Weights of a small GPT-style language model, trained from scratch on English Wikipedia.
Architecture: LayerNorm before each block, tied embeddings.
MLP neurons of a small language model. Each row is named by its layer, matrix (up: input weights; down: output weights) and neuron, and shows model dimensions 16-143. Each number is 50 + 12 x the weight over its row's rms, rounded and kept within 0 to 99.
After each neuron's rows, "fires before" lists the tokens most often just after its 100 highest values on Wikipedia text that the model never trained on; "fires on" lists the tokens most often at its 100 highest values on Wikipedia text that the model never trained on.

L4.up310:58 63 54 48 58 83 45 41 57 33 49 56 67 39 51 25 45 19 61 58 41 64 68 37 35 38 30 44 54 47 50 63 56 49 60 63 51 46 34 30 50 43 29 48 57 34 55 35 36 47 34 47 54 63 51 51 60 58 56 53 65 56 46 58 52 45 58 27 32 54 54 54 50 58 35 34 69 66 45 55 36 25 58 20 46 60 71 44 58 67 54 61 57 16 39 56 37 41 53 39 48 24 68 64 40 51 36 64 58 30 54 71 51 52 46 78 32 40 44 54 51 48 57 49 60 38 45 51
L4.down310:56 54 73 91 49 46 51 55 63 64 53 59 45 33 53 44 53 54 18 40 51 42 46 44 57 55 55 50 40 62 39 55 58 35 65 47 73 36 68 64 43 43 53 61 56 62 35 50 46 49 55 32 70 55 49 52 69 66 51 33 52 61 58 39 55 51 60 71 26 48 48 49 49 34 44 60 50 43 43 64 60 56 50 43 38 51 48 46 36 60 43 45 38 40 44 45 74 39 49 61 53 43 51 42 44 53 57 61 42 76 60 53 61 45 74 42 58 50 57 51 42 53 48 64 45 47 52 45
fires before: "ve ", "i", "v", "s", "c", "t "
fires on: "ati", "oc", "bu"

L5.up182:56 75 41 54 37 45 29 56 43 33 49 48 63 54 45 60 68 47 40 46 59 48 25 43 59 53 50 42 47 72 62 49 54 39 38 37 40 54 61 52 42 51 31 53 53 82 57 49 32 35 64 63 63 34 51 30 24 68 54 49 56 49 49 51 69 56 57 28 54 49 34 78 40 54 46 42 47 48 44 79 25 55 40 63 50 70 48 38 44 57 47 43 48 23 56 59 53 39 29 55 66 47 55 29 45 62 78 38 32 38 35 55 72 61 49 31 63 60 55 39 60 51 68 76 54 61 64 44
L5.down182:41 60 73 64 53 60 39 51 49 38 41 42 50 60 53 71 59 47 56 81 52 54 50 39 44 40 70 45 47 44 32 57 33 60 59 56 48 32 55 33 53 82 50 49 71 59 61 54 38 48 49 67 52 50 47 53 62 50 43 58 39 47 41 48 57 46 51 51 40 58 53 47 69 48 48 62 36 53 50 49 42 51 73 42 62 31 64 46 50 73 58 50 37 52 40 52 56 27 38 48 56 46 35 41 56 45 45 54 40 55 41 70 49 42 49 58 38 46 37 55 30 34 54 43 56 47 41 34
fires before: " ", "s ", ", ", "an", "c", "s"
fires on: "ol", "en", "ic", "c", "os"

L7.up749:31 41 48 69 61 38 23 50 69 55 48 49 62 38 45 61 40 40 41 44 44 55 66 42 41 39 58 52 58 58 40 51 39 65 40 61 51 55 56 69 47 56 43 56 49 55 61 35 53 57 27 33 51 62 47 49 50 47 37 44 59 41 64 46 57 59 53 20 71 31 54 59 46 43 42 41 40 56 56 58 73 49 50 39 30 58 57 49 60 51 58 39 31 51 37 49 69 40 53 46 60 81 43 69 53 34 55 44 49 31 55 50 51 66 65 42 55 54 34 34 66 45 74 57 59 64 53 49
L7.down749:24 46 65 57 46 22 59 27 45 36 37 54 51 52 57 64 44 58 59 43 44 27 46 40 44 58 57 54 51 52 60 66 25 47 47 49 72 41 42 39 66 34 39 46 55 52 48 46 41 33 54 35 78 62 60 36 46 51 71 55 35 36 62 54 39 37 62 70 49 54 54 49 44 37 43 55 50 75 50 57 57 64 54 48 57 64 68 72 50 53 44 35 33 73 45 50 58 42 68 42 61 53 67 27 64 46 62 53 54 63 74 42 59 41 65 30 47 51 40 53 59 59 51 57 70 57 73 50
fires before: "l", "e ", "d", "i"
fires on: "ol", "om"

L22.up266:41 41 41 82 56 28 36 50 51 36 35 41 46 58 41 65 59 52 53 70 60 49 44 36 45 67 60 85 55 46 31 40 48 61 52 41 36 29 50 39 41 42 56 48 47 80 58 49 61 83 56 48 60 56 77 61 57 19 47 56 55 61 68 74 49 54 56 23 35 26 30 63 58 43 40 47 46 57 67 47 61 62 62 39 38 55 34 46 63 50 43 46 46 65 35 62 51 58 43 36 45 44 48 68 48 46 17 57 70 51 48 64 43 57 53 33 59 48 55 69 47 30 40 54 53 64 45 48
L22.down266:59 66 52 68 56 36 55 28 48 56 43 59 43 44 54 51 61 41 37 57 40 51 59 74 58 37 59 45 51 56 32 32 35 34 46 43 49 69 53 39 58 45 41 86 43 30 62 54 36 60 50 44 69 74 56 38 78 31 38 53 55 54 29 36 52 57 54 74 45 58 73 58 49 58 46 58 45 29 42 49 84 66 46 42 57 68 48 46 54 48 50 79 50 56 50 27 31 51 53 58 33 55 66 41 50 69 30 49 57 49 52 57 52 40 63 45 31 40 43 27 48 45 47 38 40 41 53 52
fires before: "ag", "y ", "ic", "u", "d", "l"
fires on: "man", "str", "pro", "il", "an", "ist"

L15.up523:51 60 46 41 41 51 46 55 42 51 51 43 47 64 60 42 30 45 48 45 44 21 43 55 64 36 41 49 47 45 74 31 44 38 65 37 37 50 47 25 38 45 56 55 55 43 54 51 36 38 54 48 55 65 56 44 75 60 30 49 48 57 33 45 68 28 50 30 59 46 46 62 48 54 50 48 64 65 35 45 50 76 65 56 47 54 71 52 74 56 55 39 38 57 68 53 22 41 48 55 41 39 41 29 34 39 54 55 58 41 48 47 83 59 57 34 42 40 52 41 50 60 55 46 65 19 40 62
L15.down523:31 38 44 62 44 38 60 68 52 44 40 55 65 37 25 72 47 41 57 59 51 55 89 41 47 52 33 56 34 53 29 59 45 50 63 62 46 54 41 54 29 35 59 49 31 27 43 40 52 51 47 36 67 54 64 51 57 49 52 45 61 37 43 45 58 42 72 47 48 41 37 50 54 42 70 70 51 45 37 48 41 38 57 31 55 67 36 36 68 71 50 58 43 52 35 57 67 37 32 54 63 52 65 39 43 44 56 32 32 48 47 60 46 57 44 57 80 51 51 48 35 34 62 31 53 48 43 34
fires before: "| ", "|"
fires on: ") ", " ", ". ", "e "

L15.up80:43 35 45 52 50 53 70 63 41 56 52 49 77 49 51 67 53 57 48 47 52 50 25 45 49 47 30 48 49 38 73 54 58 41 59 46 34 40 52 38 51 40 41 47 60 63 42 80 69 59 52 52 48 42 55 57 37 60 69 64 41 47 26 44 74 25 45 35 33 49 39 63 52 55 42 52 36 40 71 66 38 50 50 43 37 35 33 67 60 51 55 51 52 74 48 48 63 44 48 44 38 66 53 71 68 57 34 32 17 54 50 39 71 55 35 38 54 38 58 47 42 42 28 30 44 32 44 60
L15.down80:62 70 58 62 31 66 42 42 50 61 53 47 48 39 42 44 35 60 39 58 48 52 44 36 19 31 41 71 61 65 63 59 22 74 63 70 57 68 50 73 51 58 57 64 45 21 37 63 44 63 72 37 46 41 45 50 51 44 67 33 57 39 56 50 61 68 55 62 69 33 40 35 40 45 61 39 51 54 39 58 55 33 54 51 64 39 50 61 58 51 53 69 70 37 54 64 58 41 37 54 66 74 57 44 55 43 55 61 51 49 35 34 62 47 58 66 67 56 61 39 50 49 41 47 43 46 55 43
fires before: "ow", "ur", "-", "ly ", "r"
fires on: "l", "at", "t", "ir", "k", "end"

L7.up229:32 46 49 40 40 63 47 53 59 79 67 58 41 44 46 59 34 55 40 50 53 50 35 51 57 36 59 48 52 57 49 55 55 45 47 53 61 43 50 63 48 64 41 57 62 63 59 65 40 32 46 52 59 43 51 44 36 69 49 55 51 42 48 55 57 76 44 30 61 45 43 63 61 69 60 20 57 60 37 28 41 64 65 40 33 62 44 66 36 60 55 52 46 54 66 55 50 58 49 20 61 55 62 49 50 61 44 37 52 68 47 56 49 51 46 46 58 57 77 54 41 58 41 65 58 37 59 51
L7.down229:67 50 45 64 40 47 44 45 35 56 45 58 58 62 52 66 66 52 41 73 27 51 38 47 54 37 79 78 64 54 52 36 38 56 49 73 60 40 53 61 36 48 57 29 46 38 44 41 48 36 56 20 35 69 51 38 37 59 60 53 54 37 36 53 42 58 49 52 44 43 57 52 34 59 31 62 41 51 59 66 51 47 51 47 68 41 68 58 56 55 38 36 40 65 24 46 36 46 47 47 34 58 50 39 34 39 57 54 48 48 23 57 51 56 60 47 54 57 44 54 31 47 68 57 52 58 43 32
fires before: " ", "s ", ", ", "og", "ol", "ic "
fires on: "ol", "am", "bu", "h", "y", "k"

L16.up92:60 44 46 51 55 58 59 48 44 63 55 64 61 55 54 62 64 59 49 42 48 65 47 49 56 66 45 48 32 57 34 51 62 55 71 62 34 42 66 55 63 61 45 26 72 63 50 42 45 61 44 48 47 44 68 52 46 56 54 60 55 33 31 64 28 47 45 39 74 33 61 50 58 22 47 46 41 50 65 34 52 57 53 41 80 37 30 54 65 60 51 57 49 31 73 39 80 63 71 56 39 54 13 52 49 38 83 69 48 49 48 37 44 38 54 46 68 63 31 65 56 36 67 40 48 38 39 39
L16.down92:45 47 41 61 50 41 44 40 68 51 44 50 50 45 52 61 41 44 33 53 58 26 45 38 59 65 57 35 71 39 70 50 50 63 28 25 53 65 55 53 38 50 32 55 37 39 69 30 45 48 67 62 52 68 35 48 40 67 52 36 51 75 48 46 62 35 54 76 41 69 37 35 47 76 48 64 49 58 38 53 27 62 48 54 28 41 44 38 48 69 43 45 36 36 61 63 37 51 33 39 58 55 47 42 33 44 42 36 65 42 49 45 45 67 30 47 55 40 58 57 36 47 31 62 59 74 66 59
fires before: "y ", "ember ", "e ", "i", "y"
fires on: "or", "re", "f", "ov", "ol", "ac"

L8.up235:58 36 44 40 41 47 31 63 60 50 52 69 56 56 46 42 55 61 70 53 44 36 56 65 46 69 25 37 61 43 41 28 46 53 47 48 68 42 55 66 58 49 43 50 58 36 60 57 41 75 64 69 41 43 38 58 63 28 38 51 68 72 36 43 63 39 47 43 50 63 60 66 74 61 26 51 56 47 47 69 53 45 42 24 58 57 44 51 30 31 43 55 58 47 32 70 38 46 73 26 40 47 51 59 50 28 16 43 70 31 68 52 58 47 42 50 76 47 54 55 41 68 55 53 66 45 61 54
L8.down235:62 45 32 37 40 46 32 47 67 55 56 44 44 48 28 48 44 46 71 83 35 58 52 31 67 46 57 55 58 45 50 42 45 37 43 30 65 70 56 23 26 64 32 59 59 57 62 55 51 45 64 56 36 33 49 03 71 60 73 74 31 33 63 55 26 52 60 49 51 53 59 54 72 40 64 53 53 57 32 42 58 36 57 44 79 53 48 44 46 52 50 41 50 42 65 57 28 56 69 57 40 32 54 45 51 40 28 51 65 48 45 67 34 68 66 67 63 44 62 47 58 49 56 60 63 49 24 41
fires before: "\n", "\n\n", " ", "\" ", "0"
fires on: "==", ":", ",", "!", ")"

L11.up208:26 57 29 40 50 41 51 50 54 59 38 58 60 42 63 56 61 65 56 37 45 42 50 63 60 36 63 37 70 32 36 37 69 44 51 38 68 41 37 40 45 46 67 20 40 56 46 52 63 53 38 39 57 48 67 56 40 37 66 49 50 45 62 40 67 50 61 44 63 37 42 81 60 50 50 66 28 59 57 67 69 28 65 59 52 42 71 54 59 46 60 58 51 45 53 14 49 39 39 47 69 67 74 59 43 58 59 11 43 61 45 35 56 41 45 46 33 60 48 34 48 63 40 42 53 32 35 45
L11.down208:81 43 58 57 38 42 38 48 58 63 69 41 47 47 50 69 75 64 63 66 45 44 41 39 46 29 27 41 53 36 42 47 53 58 51 58 41 55 53 66 50 45 65 51 42 48 38 53 64 76 39 54 40 49 52 43 70 57 50 70 51 53 45 47 43 40 51 30 36 63 48 48 35 58 72 68 62 28 31 49 62 60 53 52 54 56 32 66 42 54 40 45 48 63 45 51 32 54 55 56 49 64 72 43 41 36 45 48 63 41 32 33 70 44 60 47 64 54 37 36 67 35 58 46 43 60 50 32
fires before: "st ", "ow", "ur", "-", "u"
fires on: "l", "ir", "at", "c", "ow", "er"

L7.up688:37 70 42 35 55 62 33 54 49 43 72 48 09 44 53 51 45 45 38 55 34 64 51 48 63 43 54 53 61 67 53 59 49 54 61 43 44 46 65 59 54 43 56 45 30 50 55 58 45 41 71 64 34 50 42 49 42 35 65 41 38 28 41 33 66 56 64 42 42 62 54 59 58 68 51 37 61 51 38 42 54 49 55 55 53 26 47 36 43 45 67 63 36 27 44 42 54 59 54 62 51 43 54 68 43 55 52 54 43 56 44 53 56 77 68 61 35 68 55 14 57 68 56 58 70 28 53 52
L7.down688:72 47 44 29 54 48 59 24 39 36 48 39 50 80 46 53 37 46 67 59 49 51 24 56 32 34 60 37 67 41 54 29 61 63 57 48 51 48 53 57 68 44 18 53 55 44 47 54 71 34 73 33 56 54 48 67 52 42 42 51 52 37 57 69 46 36 48 46 39 49 36 50 48 58 46 54 53 43 53 52 48 45 47 78 38 66 60 57 58 72 63 53 56 69 25 40 52 75 66 59 82 28 31 68 62 57 72 51 62 45 56 42 51 14 43 55 55 55 39 48 40 56 46 62 48 47 52 61
fires before: "d ", "om", "al ", "ti", "tion ", "d"
fires on: "on", "u", "d", "as", "an", "al"

L8.up685:50 47 63 52 48 38 65 61 55 47 37 49 59 58 81 57 39 43 42 53 52 33 53 59 61 68 52 67 55 65 43 51 40 79 45 50 57 35 66 74 66 57 35 37 51 61 44 50 56 47 28 60 59 49 46 54 60 43 36 56 75 53 48 56 53 52 63 46 50 61 66 25 30 43 45 64 38 40 55 42 46 37 61 59 29 33 53 31 44 37 65 57 66 38 56 48 46 69 46 49 52 43 45 57 50 38 39 51 64 60 77 37 25 53 40 39 60 57 32 44 51 55 43 64 47 49 51 34
L8.down685:42 46 54 53 45 56 55 42 51 51 27 37 45 60 79 53 26 56 55 59 42 74 69 36 51 59 36 56 26 43 71 53 48 56 56 42 55 48 54 37 47 58 56 36 43 52 56 49 47 41 54 47 78 75 41 30 28 47 60 72 56 52 33 45 37 45 37 38 56 55 70 62 31 49 50 62 26 44 49 55 51 59 20 70 60 50 52 57 57 54 61 34 38 51 47 55 54 39 33 41 61 61 66 45 55 30 45 42 52 43 38 33 62 46 47 63 41 50 40 53 35 62 34 50 56 51 60 78
fires before: "t ", "t", "ts ", "s", "b", "p"
fires on: "igh", "por", "ran", "ro", "par"

L15.up176:53 52 48 44 51 50 48 64 31 46 46 63 45 36 72 45 70 49 55 43 48 52 58 52 45 55 52 56 59 34 39 47 50 41 41 56 57 43 40 36 57 31 44 31 27 41 47 51 65 63 39 53 53 52 65 42 58 50 47 37 46 73 43 57 51 46 59 25 54 58 44 67 48 47 63 48 32 67 44 74 59 24 57 20 38 36 56 38 34 49 69 55 49 52 47 44 38 52 45 55 36 32 39 55 41 48 42 70 35 67 47 45 63 40 44 59 58 60 53 70 51 50 51 48 61 44 57 53
L15.down176:43 61 48 54 50 44 40 38 59 52 66 55 55 45 48 50 35 53 62 63 58 46 59 46 38 59 42 52 54 56 35 58 62 42 64 75 56 47 54 49 47 75 57 40 59 69 52 47 61 39 63 74 52 50 37 52 52 43 54 67 61 38 66 85 44 51 62 60 46 49 35 61 55 47 26 58 60 58 38 63 31 25 60 45 37 31 68 39 54 47 44 53 52 31 50 51 76 57 45 55 51 24 41 51 32 28 38 56 40 63 51 59 49 40 55 55 54 47 60 72 43 58 33 79 36 44 57 23
fires before: "t", "s", "tr", "v", "f", "c"
fires on: "con", "ed ", "t", "oc"

L7.up754:50 37 36 38 44 79 53 41 35 49 69 58 60 43 31 52 20 37 41 62 42 53 59 40 52 49 51 34 45 71 39 66 54 73 51 57 33 36 46 45 64 56 56 39 52 43 59 50 33 46 60 55 48 38 62 43 52 45 51 52 28 63 44 48 45 47 63 37 60 54 45 17 47 54 27 52 73 68 58 52 37 80 49 39 44 55 50 31 59 37 49 70 64 71 67 35 60 52 67 37 27 34 71 59 52 51 39 36 16 57 56 26 39 64 35 47 38 53 55 62 40 60 52 50 60 53 38 60
L7.down754:41 61 39 31 63 40 43 37 72 61 51 32 46 60 25 44 33 57 42 44 40 38 41 77 60 56 37 59 49 65 66 38 33 52 27 47 57 49 43 37 48 31 61 44 34 33 65 66 40 41 44 75 39 57 39 55 38 28 78 46 46 44 52 61 42 74 59 49 57 61 66 46 42 45 23 63 56 52 57 50 57 46 53 42 49 78 64 41 46 61 38 30 44 50 56 38 56 48 45 48 49 42 53 32 48 47 42 47 26 43 36 21 34 71 47 70 62 26 58 49 58 56 63 47 49 80 51 49
fires before: "ers", "or", "ear", "er", "e ", ": "
fires on: "Y", "os", "iv", "y"

L22.up763:50 44 41 56 40 42 46 55 27 47 33 64 50 73 25 64 54 47 54 41 33 52 70 48 32 38 58 63 45 49 57 40 53 52 49 48 49 37 51 47 52 43 33 54 42 63 49 53 42 45 49 22 37 47 50 33 54 56 42 43 63 68 70 35 68 43 38 57 66 47 39 46 54 58 37 55 60 37 29 44 48 60 44 64 50 50 56 47 53 59 49 61 40 47 58 37 40 56 58 44 39 62 39 47 41 16 65 55 60 39 51 47 58 42 48 48 47 37 72 30 35 57 45 35 40 55 30 27
L22.down763:54 56 47 46 56 58 62 50 49 42 42 33 56 48 54 54 49 60 30 57 47 54 56 68 55 59 67 45 48 46 55 36 51 65 60 53 57 49 54 50 32 26 51 29 45 42 68 67 63 49 42 29 62 54 71 67 38 50 56 39 37 70 43 57 51 38 35 52 48 32 38 38 46 63 50 33 43 30 60 60 60 39 51 53 39 52 43 34 47 61 52 63 57 69 53 68 40 21 43 37 52 58 66 68 38 50 23 29 41 60 32 35 48 53 42 41 49 32 51 53 31 16 51 37 48 40 54 72
fires before: "| ", "B"
fires on: "0 ", " ", "\n", "8 ", "- ", ") "

L15.up748:46 60 51 45 67 50 71 56 56 42 57 66 61 34 61 26 50 60 31 57 37 48 38 45 32 47 42 42 48 61 50 55 53 39 51 61 41 38 29 38 73 58 51 38 58 72 53 59 59 62 75 35 59 53 58 48 58 54 39 66 56 44 46 64 24 47 21 42 50 55 51 56 40 39 50 61 39 53 71 50 40 45 49 47 58 34 38 21 47 36 67 54 58 26 48 43 56 60 73 35 38 34 61 35 75 37 66 50 33 40 58 39 40 64 27 46 55 61 35 75 61 44 56 42 49 57 56 55
L15.down748:62 46 43 33 41 43 42 51 53 25 39 55 46 59 59 43 54 70 60 47 56 60 67 52 60 64 37 50 65 59 70 41 29 58 53 43 65 30 55 46 47 55 38 70 75 44 63 36 60 45 71 26 39 56 51 39 54 40 58 45 45 50 49 61 49 46 42 69 44 41 59 53 43 30 48 27 60 56 35 43 48 46 40 56 41 49 40 65 56 58 45 45 53 51 48 32 45 60 33 62 42 45 37 77 27 52 57 51 43 63 53 55 38 51 39 54 61 49 69 46 29 28 36 40 53 40 41 51
fires before: "y ", "i", "ic", "y", "ed ", "e"
fires on: "c", "f", "or", "il", "all"

L5.up314:49 51 77 48 42 69 46 59 78 81 52 38 44 37 66 70 56 41 42 56 41 52 68 57 54 43 59 64 43 50 63 45 54 52 47 54 51 43 69 52 41 51 62 42 75 56 52 51 68 33 22 50 49 52 78 45 48 44 47 42 50 43 40 46 55 55 48 47 42 49 61 49 46 54 41 58 58 44 51 66 60 47 53 35 42 44 36 81 45 57 53 55 64 55 27 45 51 43 70 51 37 23 45 60 24 47 41 48 37 51 34 63 40 37 50 38 34 83 74 27 55 48 46 59 34 29 65 20
L5.down314:55 49 33 51 45 30 53 36 44 45 39 47 43 46 62 44 42 56 48 63 51 45 39 61 46 53 60 52 38 54 31 48 46 46 45 71 56 57 48 71 70 31 50 56 57 58 53 69 43 46 49 28 59 34 56 58 58 64 70 46 33 31 48 28 60 36 54 23 56 25 50 48 41 41 35 57 46 66 41 55 57 57 35 49 55 46 54 27 53 64 31 87 52 38 54 47 61 43 49 43 50 41 81 42 43 39 66 68 44 64 63 64 31 50 55 45 47 42 48 41 50 50 49 47 46 44 65 75
fires before: "st ", "ed ", "s ", ", ", "als", "t "
fires on: "ain", "e ", "on", "ent", "tion", "on "

L7.up509:68 53 48 39 46 62 36 47 52 55 46 63 37 46 44 32 55 63 61 49 59 49 54 48 42 51 60 59 48 65 46 42 52 34 48 76 48 65 51 44 55 36 51 35 29 49 61 44 39 59 53 36 37 51 40 38 56 43 49 28 25 42 42 46 60 31 67 49 67 49 59 65 40 77 22 51 51 34 48 43 60 47 41 41 56 72 60 61 54 41 32 54 48 55 35 48 58 16 72 28 63 47 61 69 48 49 49 49 42 48 40 57 72 54 46 23 51 49 53 59 51 46 33 47 53 52 49 40
L7.down509:44 60 71 65 61 43 43 48 58 47 51 69 62 29 46 51 48 48 44 41 43 38 44 70 45 71 41 44 34 45 55 60 48 42 65 54 39 35 35 21 64 51 35 47 53 45 42 56 28 20 43 54 47 61 32 55 32 56 54 59 33 58 42 58 49 39 39 75 42 48 42 45 73 39 47 55 45 58 28 57 08 70 34 63 52 43 45 57 47 55 82 38 48 51 46 72 67 49 49 61 39 33 52 50 53 66 53 32 45 60 66 61 62 62 67 68 61 41 28 36 46 62 74 39 58 37 51 56
fires before: "d ", "om", "ed ", "iv", "d", "=="
fires on: "on", "e", "ol", "o "

L8.up694:48 58 38 51 39 42 64 59 69 49 28 54 36 30 66 56 42 27 46 65 51 65 54 73 40 44 37 53 48 40 39 41 29 45 61 56 58 52 64 65 51 52 53 39 51 68 47 72 48 62 24 42 53 43 51 61 42 46 58 31 52 42 62 36 62 64 34 25 39 50 58 40 40 20 48 73 62 36 66 57 51 40 51 42 36 55 48 81 35 56 24 65 75 66 47 38 47 42 60 34 42 46 43 65 38 47 63 43 39 57 57 69 52 51 46 62 48 44 46 36 65 66 47 49 55 31 41 49
L8.down694:48 38 23 39 51 40 66 65 62 43 63 50 29 50 65 54 37 21 56 41 52 74 65 75 58 48 42 60 32 47 39 40 33 56 60 59 44 33 47 50 30 37 38 47 38 81 51 71 42 53 37 67 62 55 35 74 33 63 48 39 57 10 60 54 58 43 38 36 40 55 41 38 38 41 47 44 53 54 44 49 48 29 51 45 51 40 34 35 38 60 50 49 35 48 65 46 58 36 53 51 29 50 36 66 42 56 58 47 61 56 43 62 36 59 47 68 63 53 65 41 69 36 37 64 33 57 51 52
fires before: "s ", "t", "al ", "er", "ed ", "ary "
fires on: "ent", "tion", "por", "ew", "ation"

L4.up96:59 41 46 46 41 51 33 36 43 40 62 38 52 64 51 56 55 69 44 55 41 55 63 57 62 43 83 51 50 52 58 34 48 33 32 60 26 59 74 73 42 49 40 44 56 52 27 54 42 46 60 59 44 85 32 51 29 51 57 51 54 50 32 31 61 70 35 56 62 49 44 50 62 33 54 60 59 68 53 44 61 52 40 65 56 41 48 19 36 49 66 58 51 35 52 62 37 53 46 51 58 38 41 59 68 21 69 68 45 61 46 60 54 44 55 57 54 47 50 48 40 40 45 25 62 54 40 44
L4.down96:55 26 36 36 49 48 63 57 50 44 32 52 51 40 61 59 57 58 42 39 52 59 56 35 19 64 66 60 44 52 41 31 48 50 59 63 45 41 53 56 57 42 51 61 56 44 39 60 71 30 39 32 57 54 43 59 56 37 59 68 47 43 38 35 57 49 53 64 81 44 55 35 40 42 52 36 33 58 36 49 62 66 52 68 62 45 51 24 33 45 46 63 44 46 67 42 37 38 61 68 57 60 48 37 42 34 41 44 53 52 36 58 57 46 57 52 35 33 57 58 49 48 48 60 45 68 54 63
fires before: "| ", "P", "202", "S", "L", "19"
fires on: "- ", "\n", "was "

L17.up23:41 44 67 53 54 33 70 30 51 53 66 41 45 47 59 46 18 52 31 70 55 64 71 42 70 37 41 37 34 54 64 57 43 51 65 55 47 47 50 24 68 26 46 51 48 62 56 50 56 36 70 45 26 59 56 43 61 39 38 49 48 60 61 55 37 35 65 53 74 46 60 57 36 63 35 47 46 52 76 64 43 42 29 35 56 47 49 60 37 51 49 55 52 39 64 48 63 74 51 33 61 59 61 71 41 65 45 61 29 46 52 52 51 45 31 40 49 51 27 47 54 41 63 81 31 60 54 69
L17.down23:50 54 32 49 52 39 54 55 51 75 61 40 60 53 31 20 46 74 70 63 51 48 48 79 39 64 36 54 45 47 21 59 61 66 44 59 56 81 42 75 45 35 39 38 51 41 60 41 47 32 39 63 49 50 61 64 47 43 44 40 67 65 49 41 41 35 65 38 37 39 17 51 38 57 57 61 51 64 55 58 47 46 51 38 66 44 31 39 35 43 54 75 44 58 47 68 43 71 31 50 31 36 36 62 37 36 51 49 49 42 50 36 59 45 57 47 51 21 35 39 65 53 47 42 42 42 52 53
fires before: "er ", "im", "g ", "ist"
fires on: "h", "on", "m"

L7.up163:43 36 39 52 59 63 62 42 40 48 46 66 45 51 65 39 29 40 50 56 36 54 66 51 38 51 26 40 36 38 36 50 63 49 33 43 53 44 66 47 55 55 24 48 60 57 58 64 45 42 35 50 43 28 63 41 48 42 43 65 58 63 32 46 45 67 49 45 53 43 49 63 77 60 49 47 46 45 50 59 67 65 53 28 46 47 49 45 43 55 62 50 65 50 37 58 46 39 64 48 41 51 34 68 58 21 41 65 13 55 69 48 59 38 61 49 76 48 51 16 44 39 49 40 46 56 54 74
L7.down163:41 36 35 55 55 34 40 90 42 53 40 65 39 56 45 48 33 52 49 47 25 40 67 39 61 57 35 53 39 55 71 75 27 44 60 77 60 36 51 46 44 61 54 56 46 32 53 40 58 41 62 55 46 57 38 47 54 69 58 46 56 43 46 36 47 54 30 51 61 34 57 59 56 42 56 32 55 58 41 50 57 60 24 41 68 33 45 33 55 82 41 47 54 42 54 49 55 57 38 52 24 39 44 66 56 52 54 49 57 43 59 59 44 33 54 63 62 55 53 52 39 42 46 62 40 37 57 34
fires before: "\n", "e ", "\n\n"
fires on: "|", "od"

L22.up15:58 42 59 49 80 55 43 61 45 35 44 48 55 50 58 48 50 46 53 45 57 56 56 43 37 55 47 71 51 31 61 39 37 67 68 54 49 32 63 47 62 56 61 42 54 48 42 53 65 21 56 58 47 37 48 43 51 43 47 46 32 40 51 69 47 65 46 50 50 56 44 28 63 38 10 67 56 71 40 42 53 23 60 43 43 28 51 53 52 36 81 60 48 33 58 39 58 60 64 42 48 51 63 54 44 53 40 44 62 32 42 58 59 38 43 47 59 51 66 49 86 52 49 48 41 50 47 44
L22.down15:45 58 38 77 54 39 55 63 52 55 45 30 48 37 58 26 59 38 58 58 57 51 34 58 46 54 65 34 51 37 71 35 30 49 27 25 52 61 49 48 50 61 56 42 66 48 52 68 67 58 38 36 62 73 61 35 33 24 45 68 61 44 35 40 38 38 64 52 43 66 56 57 53 50 38 60 79 45 48 53 68 65 64 49 58 76 47 38 54 43 30 51 55 56 46 48 56 21 57 48 41 43 44 49 46 53 35 51 42 65 46 41 67 46 40 65 49 48 37 59 56 43 46 49 19 57 48 42
fires before: "s", "i", "t", "per", "in "
fires on: "an", "ec", "pro", "ro", "a", "ran"